Part of a small language model's weights.
Size: 14 layers, 4 heads of 64 (2 for keys and values), 12.8M parameters.
MLP neurons of a small language model. Each row is named by its layer, matrix (gate and up: input weights) and neuron, and shows model dimensions 144-239. Each number is 500 + 25 x the weight over its row's rms, rounded and kept within 0 to 999. Numbers have three digits each. A neuron's up and down rows have the sign that makes its largest values positive.
After each neuron's rows, "fires after" lists the tokens most often just before its 100 highest values on Wikipedia text that the model never trained on.

L2.gate521:459488491528542476475477493484544460572473471504512535491520529493509514556520513543515503524533501441462490488475493560498478482511485523502487477474472524515522513475493554500450493529533485507545532519543454510545478465535538501478470458480522516506494481512489453520510474483549490556
L2.up521:523466521522518444512514492468504484509498501490521489478497515501529548493504533520515454507486480486510488518521529511461501528494525475470482491499455497504521511499504478469479488488513474492537544499493483557520475460484530470511526530487519476519488495498554543516502458467509490451
fires after: " part", "k", " p", "f", " se", "lo"

L11.gate82:497474516473545520497502514489503514484505513477523475502466476469515506518513495530507499509471500562500454502480475497521550492473518530457466537506520482515513484505473562487490503537496509479539510505452516460517516511474499488524488522512532439534418528487518499517520502462536492522
L11.up82:460494449471511459508487526514487485475498480454547532488496522518518471470491489456488471501529516484539474500491478484475527511486481472499514507502525515482456491481556489504459451508461507482482487527541511497552495497492493471517501501502506547542483532495532500481489465493529508511
fires after: " ", " G", "t", "cu", "\n"

L2.gate649:490505508487477529511486485518512535479499515521521485448471507490464512506465486483524514521439526488466504454495475525491546479489469540507509489505509498488469522505476489493522546492460516501497476519453468488550518506476497526551481521514506496540493508491498517533549529491474509471
L2.up649:522558506505498470462458480496503505484450504502489522452472552480521542545495481461510485532497566504502519478484463529520470521514485500490478477485512543474497524492513526512503534524492448534489488465496516470516515561500508498508500517495511484582494485490471533485567469531486488520
fires after: "==", "\n", "===", "-"

L2.gate655:510496471518487485517506453515440489487516486508487474540462505509474461490530449508546474533497501477519471510498530479494494451508540514524518521497515492531527482494482442479513519502504492546503522504529472503496503486495544509501510504533526526479543528505492526494555525503485507500
L2.up655:485549470501510540536479496464472481500512520496504525471519514485488501482518451526532484503467490480483518544499501466467541481493509506508485498543498466534521521458453479464554470522498507496526515516505500503466524501505518533454463463461507520523457519490482499537487522510495544495
fires after: " the", " high", " large", "\n", " The", "O"

L2.gate614:513516451505510480507506504503509521479500525524519492527473557497494518510496482467508523518538565490488475518479497512502516493429520482499486543528532490455466551520534491468461525472487525526455505531498496531522514541489504523496540514514502508560497481474528487525517517471494488474
L2.up614:478501484493510485471452486473512500498466469491519489487494518525462502480504476502482483472503523520457466497484503508509521482496520495517507478496515515531502538489491479526512493530497527510453532476478477565528506526494473507471532489523521492476501419511502512557539506440488481519
fires after: " ", "\n", " \"", " (", "-"

L2.gate398:535469451491469475542515467506499488532510478529514473526508523499466501517516508494483526449490468515530510491496436463501511518511478523484490473503495537458506469518474479497496550492469524536481507488494487550474496463472444499519496537476469463506566469509506518500504515516494488507
L2.up398:475522472537447442489533521489523511516450506531462533491496512553460492511513502467513551474511465498502483442459516498543496490496443490510490534477453491483506503486473502522496523514465524472506469550485484526497501539513472489524449510484477481489493515480481519498509489532512503465
fires after: " on", "On", "In", "im"

L11.gate303:531475538480519483496510492511475492529468474520455477535556515484541479458520512525539529536527493530467509465514485463509467485518514525565503468489515513500465480491491467515515489512533492479505487452490498509483492495538492448552473504516516513489471508491505512498476562515505520519
L11.up303:524461537536484497513448522444500505480479459486476478489514507499493534511497477498538484506477516541482533510456533479505487499484508421501474477468502448513496537539520477483480517532467487534542470441513504501493532498536486499519497539559548489472511505475493544483511517572468496509
fires after: " S", "16", " A", "S"

L11.gate49:524532506544484478506542504562529523470527531518491489484508527480505494519522460499510489518497478474509518500511503495498498531459492500510493500510484510526478460503475492520510472474497493510505517492523495500446515499477497487497497521455488512501456470469498493520500481500519499453
L11.up49:478498520499488547485437508500480548519524507516528500519496523505543494486470458442472481521518501495507561546503518546507461500506464501483480515515465459491500475522483493539534545556476523542496497508476526519440529491474492466515494499479477458502490479506466476511507512503505506488
fires after: " ", " the", " Po", " and", ","

L2.gate574:467470520494482547498490513497443486491498516505484500520477492506498473477441518540523504484518512449506492543503493534492503454509468515466512489482449507512465463517504500510468471481503523532487501482503459524523503515464481524533485502482483550512489465488489482551512489467498511486
L2.up574:499512504461475504491473503435466511460523488473508539509479538545518532489485502471496503492495496492528519507502524481509530581482522501461477519420499466499501479482472504512505448469543501549511556510523517518547495488501536514501490512499473529509513530473481501516534520469548511492
fires after: " O", "co", "o", " Lo", "ke"

L4.gate466:468466465483467501482467491498509529495533484478503474523476495500492533458451513531526483500514479546497539499517463539462465485515461458500525486475506500519471508447521485507507481474443541506507488492496479502531490514445519516491502520460476512498505484464542421494535532520514554510
L4.up466:422495449514489516510521529484493461494513472506539502523510463501507507543477493500508487479505529488511485487488513459489492521522479506524548510488479528468497525504526480489456486521521526479473473504473499548480505494496530484521533518503489465488483482532554474464473478501442473484
fires after: "s", ",", "\n", "im"

L7.gate55:504499540500528497520504495518481525512458497511493511480457507499508515485458515476504528470512471458505488500491518498517484550508552474542536502462506470513474496486419539482519477508480562490460517509508466487488490498523509476467489522506508476492507479472482505521458504564528451493
L7.up55:496475538486505520534517516512466514496503526504524504486503487509508529519488478511508462482527510461463491498472538511503489510510537555526482481502480473512483488515456497493531455537488522518466505512481494474502495493493479530551521539529515477486551507510481503539540512518483487462
fires after: " 19", " in", "|", "-", "In"

L7.gate559:485502500522488506551484519455500492459452499491529524520464510486522467561526492489515504512510511512541465480514507500475532517535493511521483498488520543476510471505513512505512531505526501518514501518505458542499530553465508493500489550469463477500468512536511498497487483453492485450
L7.up559:504445503522499472515472475499499509476516516495544501531533484483520484491482474511500456450500512486525524495461501513468508504546488486481501466530534499480496468519531462526509473497520501491457477485487479495526491535514507487511494545474561524530502480526520510499489488528538547477
fires after: " ", " D", "t", " for", "on", " to"

L2.gate277:536497510522529527510566474501469508530482527558507466481501515516497562478497476524560494502507496492497492479463505487526497512458514439468530497514501485511522467513496496521492483531469532498452482480516516496495487531496498510499531478482510500517492528546493515512464519498505524499
L2.up277:494431495517540493506543471498572478491539533495518506498496486526466493507558472512520503473467510516522519478514475465459537512492511499497478489519458495516494512480488523485496542459473547496490515510478488501489522486479483546503505473521493519513468529461509538524532473523494475497
fires after: " a", " A", " the", "A", " Al"

L2.gate261:481500480464503490461476506495501474506502521488499485507503501505472496510509508506536523517481467493522484477450508485558497502539491465462484506468502493493479509459514495467519539510479526483510518490537485488530478495533510488509521481509546497510547481533481464465522543525523527495
L2.up261:434551450497495491508526526541485491494477515502518492476512489531477513505515521527456491510469480493539513498495453502478498523475481472485481462534519493477539492465483516468512487487485505511524464518522501496491517476500498515535508513457483506524463491571498519493490494487527513480
fires after: "\n", " 1", "s", "us", "ate"

L4.gate768:505518466501513462479497509483483536508505513525507491500524487511504496503508522534477515517515490529492497466509505533490471485509505478491477536504498470494464537511501553509475520486495489487520484470544477451507476473482539523516513532501507472512554485499503490468506506493530541471
L4.up768:462472482480470490463477526462510506508480484431474523479522547518504452538531471516496517501504482517496490440476488470512548494468497524436499459439536509508510503550504537517491500458509524511509494483461510501487521479496482514484517511486503485467483518546493517499466477493468488493
fires after: "\n", "-", " Al", "s"

L2.gate806:511480486507552516503505466485530497508522546534513478540510513516507496523465439497472484503470490517507502529496477544529517543547484490507488498503548443525492513546472516493512515468516530482502483486489488517448515520490507476524529467510585499508501494476450504540496491478516532492
L2.up806:508493504496488508473545495494501514491506486503518497485490497524512504533539519515503459469555524506493507506508441480466544523483489491486468482514515492509534510521525491468513531479493541488514515466475476510484508448474525450502533499440538476512457496497495490519476454532470484511
fires after: " A", " a", " University", " G"

L4.gate44:485490526497465490484479500540487557497531486493482532499488494476495530501494498512499501511516473446477520516467508539519542468515520518506500517546489479514498456513499478525471521491524536510472492523488492484538463546493485519541507513529492498488494505529525500532494483464487486498
L4.up44:477492489488484458494504466515501520527463483499519521452465472502471506511460505501502499506456496523516482527511492505476532494455512544530495514459501478472471462494515500490489476500459486491511544470467475438458555504500507484526459501506451470480513477513500500525519506513496554512
fires after: " O", "ho", "o", " 0", "hi", "O"

L2.gate201:512524515489488501490523497498501466507512524480505516491556524502484519500467498480531506469529489473486450549485468558480517507527465457508516513487540523488552468492474542528498470466509504506439552493515526496513504456506530497496526466461534471495456501517467492491470539482504500524
L2.up201:510543526496487471511480436465467505472523489503487458487516494523522496509502472522485497514521512506544488477505485524484508479518480511521514482496479525506481475465472520500472524530488518503462465529488499492482547503449495500519538492477489485516468511550490528516473470500485505495
fires after: " E", " f", " ", "E"

L6.gate110:470511512552518484433546524513478522488500473466508517466530529477515528492513481495467502480479491495514509546489472514479508465489503526515508503509492455523490490475504514519510535527493496460471492530511506484503476526555483530548508468455512511522536517521536496525509503471494472540
L6.up110:522513472499502511508510500496522482533467511518526528520479508480493511520493473487450490520469500490536478532532487508513521507482496553516510474510492525491491494499508501519500536457452481508491526487500519483541468503516480487541517526498497496551510520519494494533482494480515486532
fires after: " O", "o", "ro", "ho", "lo"

L11.gate101:482490493540521496464481479509506507503523540499499486453518542480538512519510453495529498462485543490498536492467486474483481502493509474499494476512491487501463500519497484534501516497482552457530531562503541483487504531493501497493493526516455463434502485496501465467510520483531518537
L11.up101:488503480496514494531495506496487503487469521515471485529472532512495504510494504487508488456512486495494472501415500540521489490523499528521489529531454482462455474477497474511478535502480486518489485519492544500568505528544469498492462478462506472517480501503483495506487547509501477526
fires after: " on", ",", " On", " |", "On"

L9.gate34:485532498526512512514489526493460512534514508485489476489484504479462483497497465454504494502471476502472529491536470520514479497495496481504501448476521492476541508528491472498525488508497470545523439503513541464523503508535555472505505503521492468488458456448492530507516469461481480522
L9.up34:529487529508489521503501521541504461517459485483517506522509449492500517495526564495478545468485534482542481485537547482484505478476476517495502453509562550502493523519499457554467461499497505471462487528548467476534493482506454560448466505515485530506486518473471493531513482490497523537
fires after: "s", " S", " c", "k"

L2.gate508:517490504516499485500540497492498506526526473521500491491504488521495516508528542504521529505546500463492459553481473553532506541471475484501477539469465528499559478514447466524480506495456464525492493481497492525485487525471510467498543458459498518481496509482532537473500483532468556511
L2.up508:503514494505537511490436505508490516505499510531523553466522491483485504464502492500478524476513557534504448475485548507473548521483471531479503517499502544486524468486478549491487521531498519483445481526482497493503511484506484462497507511503483435527488492476500503546493466527467516494
fires after: " ex", " f", "c", " dis", " "

L11.gate315:523475515563546486509522512504497490484509510495516507502488516518462522503500481539514479487521464473525485526461507523518479537536531531480483533514476502490501463499497461531503481458424495528526521545493482521495513553512462477527519537459515510499503501490484506504529535478538539525
L11.up315:536503498495472497466539516488482477531511513491443476499549482459483499452493462486490469511511547494496527471486488558488470426508525465495472479522508480492502509507504440488502503472439561510512493481475519478471455496487500520467499509484495463500471530520442513479529514478536515549
fires after: " ", " de", " The", " the", " |"

L9.gate200:446507495500501446505517549501537572512507510517518524483498481542483532482494518510488507509484460520500539504460480508503485478511501473471505499501484443522500528502477520539461448551487517511548515534493531499477494473428518494528466509511534490485456519477504469510482515524516521463
L9.up200:462520489435526472518512530477521480499503491534489513508502486526521508496466521473496521506486516486458522487481517473497497485470503479487473464469514440520509479541494478518501452536473535499454513512490481526503493505498524529509521470520486482504524503497513510492509469483481520503
fires after: ",", "\n", ".", " "

L7.gate184:440480462508470465484472457477470469522514502529500456503525478514524491529517432509528454482493507475489549502534487467498521456514514493511503456484511481501495483463529521498518495474539502561473559506492477497505510529478517466486522555514481481536525508538490503488510552506535449471
L7.up184:491508483545535494493488509510514464492498514489432510474500476527500548490517476444518467457484458541526529489485512539471488542498475435490494488531521497508511492506479505449522487536509491525493507562526486477496481507469465495479505475498515518516532526548505520523515474527512494509
fires after: " the", " an", " The", "The"

L4.gate446:488461516479496496490469472495502492509504532450523473485467503525438560511474473486561477523493491441510516485526470477508448514527510458479474510530498510490500533479526533554508518476503533490495515508496459478478476488464464513506470532502484498497542514487515494525488514494532516526
L4.up446:544502523509461544498497538494490405521522538564468482510522510525498517474541499502486504492494516506541493494484527502471452498466523487488532501562494559476493494493501461480509446495477481492488543498455497469471452525480464478496526529491468475517524544499484481531496498523518487504
fires after: " the", "th", " ", "at", " Port", " h"

L2.gate110:442525533502483486500481484494467523496515508514528497505478534491478481483542501455504481546517486512490493482490522513540499456471522486521503447466593482509515512464497498529496502509468459522508471527504558468480525502555512458512467503555482448491523506519546469532506517509512475535
L2.up110:470470515521485535521519506469524506525525515520485469519532497451496535543514494436508506517490494472522518484487525524516503547495516517549476501478466431510494495502477508535455519500521497460474536545532494477502459538491473467480524523485521546500507495475493478504497487491444510531
fires after: "s", " S", "ra", " St", "an", "n"